MLP neurons of a small language model. Each row is named by its layer, matrix (up: input weights) and neuron, and shows model dimensions 64-191. Each number is 128 + 24 x the weight over its row's rms, rounded and kept within 0 to 255. Numbers have three digits each.
After each neuron's rows, "fires in" lists the words (lower case) most often at its 100 highest values on Wikipedia text that the model never trained on.

L2.up316:118146161197126049137133160132113124145099127156132109136129154109088123119127128071131147120133133095092144144121120094059167195136097105157108146189112137159133136143143152105130118126117150119131143128129136141096150125144108127125110176138132130139124112105163100120116180121148161118095102123117107096180121158156105108100114096119100092103108119153136154135122157132106110119174
fires in: "3", "5", "8", "4", "1", "7"

L4.up497:162109099121131158122052162115103126109162094175157156140101164125131128097127126104119135128147111118153108154131155133133161148164158117149126106155117120148068074151102072097112102135150117148117118141096150176111131130145105117122129128111141126146132106122149079142121122140171104168101152127178129137129128167113096100101129119159173118138074148127134113117110137104137132071151
fires in: "21", "22", "31", "11", "23"

L2.up356:154156120103137137108123134110137111124152109128127117148132135184147136157132104137137153087079153098123139147161113149136165120125118112147130166103158115118170120118131146137097183088123148154116138151112065060113132114123120167125151142143165134155137162103141118130100189097101164141092111172083130174113118130143107094148135133154105112141126177138139124136127112094139176080118
fires in: "in", "during", "of", "following", "afternoon"

L2.up430:125105104116110126111113111120099112142103124115155176077137137169156120107159142156115164128162146143182131131110095086114147152123137115173117143124118147148141123150127149152142174161101149162141136079141141139072103112115142130118112088150122116148189136167104117139153152124119113137087094111102143128095169113090119114120110122163100102129152175151061122156160103151168171141121
fires in: "before", "after", "following"

L8.up121:106146112121136091091151091151125090124147145135129105152131109120137129134117118135089121161174146110147128185143170101126125167127132135146131131123161128104077123147117153147176131133060152140141142153134152083087140110141137121099118153134085164128111175107134143117082166114149157134123131124149097168131119110099102158149137140134088093112138157118158125105134131134084156151126
fires in: "on", "at"

L5.up592:138111131098103114135095165135133124101135129124154131191132166118128121161116156152209144132136114174117142122134121096093151049136131147160101130067137126158133114125139115081126127113119139171196198116136140143172159108133173149113155151148107128116144131127088150101152147187112166112119099129122125123153073116162113104106115118110134123118165093121134155120135119162122114107113
fires in: "two", "all", "three", "same"

L2.up214:117115145114097139092134125076125159104162149145119152091138136090140123165180124136120153132163099116114118077136132139159122113138137134148116119160135117112130154136115148128116100144111131120134120139111076120128125109087095160133126100128109127126137176096092139156192141189123096131133117169090140121104137125151143150126074111129149158149129144116134155168121139168116115169124
fires in: "as", "same", "due", "asiatic"

L2.up239:103159182144117124137126104117138135126118149142124150151132104131081134147142140107105156106158117142162158179113084114126135127164142099125139127169098127141171175107164107125140082091151137122169122134146184155153108175110120134131184124105129137121144109124099099118152132107129138114098115132116130120136141087119096126164058141157072098143117144161123179152134142135172132197090
fires in: "second", "first", "third", "seconds"

L2.up19:119127113135143180137189157138131130119152124145165119127106111146139110124137182106110144136138140138131186136096132157085113124133138147144114147147194125116115145157134158109128144134061127087129132146104165121137086114094146143141102108152123140140155092079111100134137139092125094159123124070138143126108147100119115122133106129148132134162126145126121108110142125092121118155106
fires in: "january", "april", "until", "same"

L2.up545:105158131168135099143123152107156169111111142178131090148142109123117132068112106130123087124128126111108161128125097133133126081115132126172172122120108143114104114133125134112148114125140107208093163138154167117150136113133139122149114136147095117135087131148149093124106115080090161128139102152125081088133120149088154157110103135158173151119110126155083144134170110062121105145139
fires in: "only", "first", "on"

L8.up160:133146143154116131097145154102131094140135112099126088097149135113170155152121205129103106132121115134206132112167128126128129175091150120171135149133173161143120127118161080143075100124125123133111123114117169144134163092115116142135157135151132125115142126133156128135120124107083122149104169106073118141144125112153092088104125121153154128134123174154140121113106091122124096124153
fires in: "united", "spain", "azerbaijani", "party"

L5.up600:143102094146130098129136086150172156098164120168141125124173141088123086127103134106142129141145171144142132138135102137103116164081172103119175099114103119166123110148131102170182107128117107110163123116129128099116161133135114110128147110062129143093139155136079151158122115139150091141124148133154086138144157143108101158147088110134094101138073153098110111132134126164156158181129
fires in: "was", "also", "been"

L2.up151:089151151130131151107117119064151162111157106150146123143127119123099133170170140140143091141094130100154134101128131128123164137112098179123111077160117132133158131129145138172137119115110102155103178103124158146125094125091132132110096116114122134148150109136104118147141165138074150141090130108122152111131180133124126134166108138153172115117100149078135106128178150107150134138098
fires in: "in", "due", "since", "so", "seem"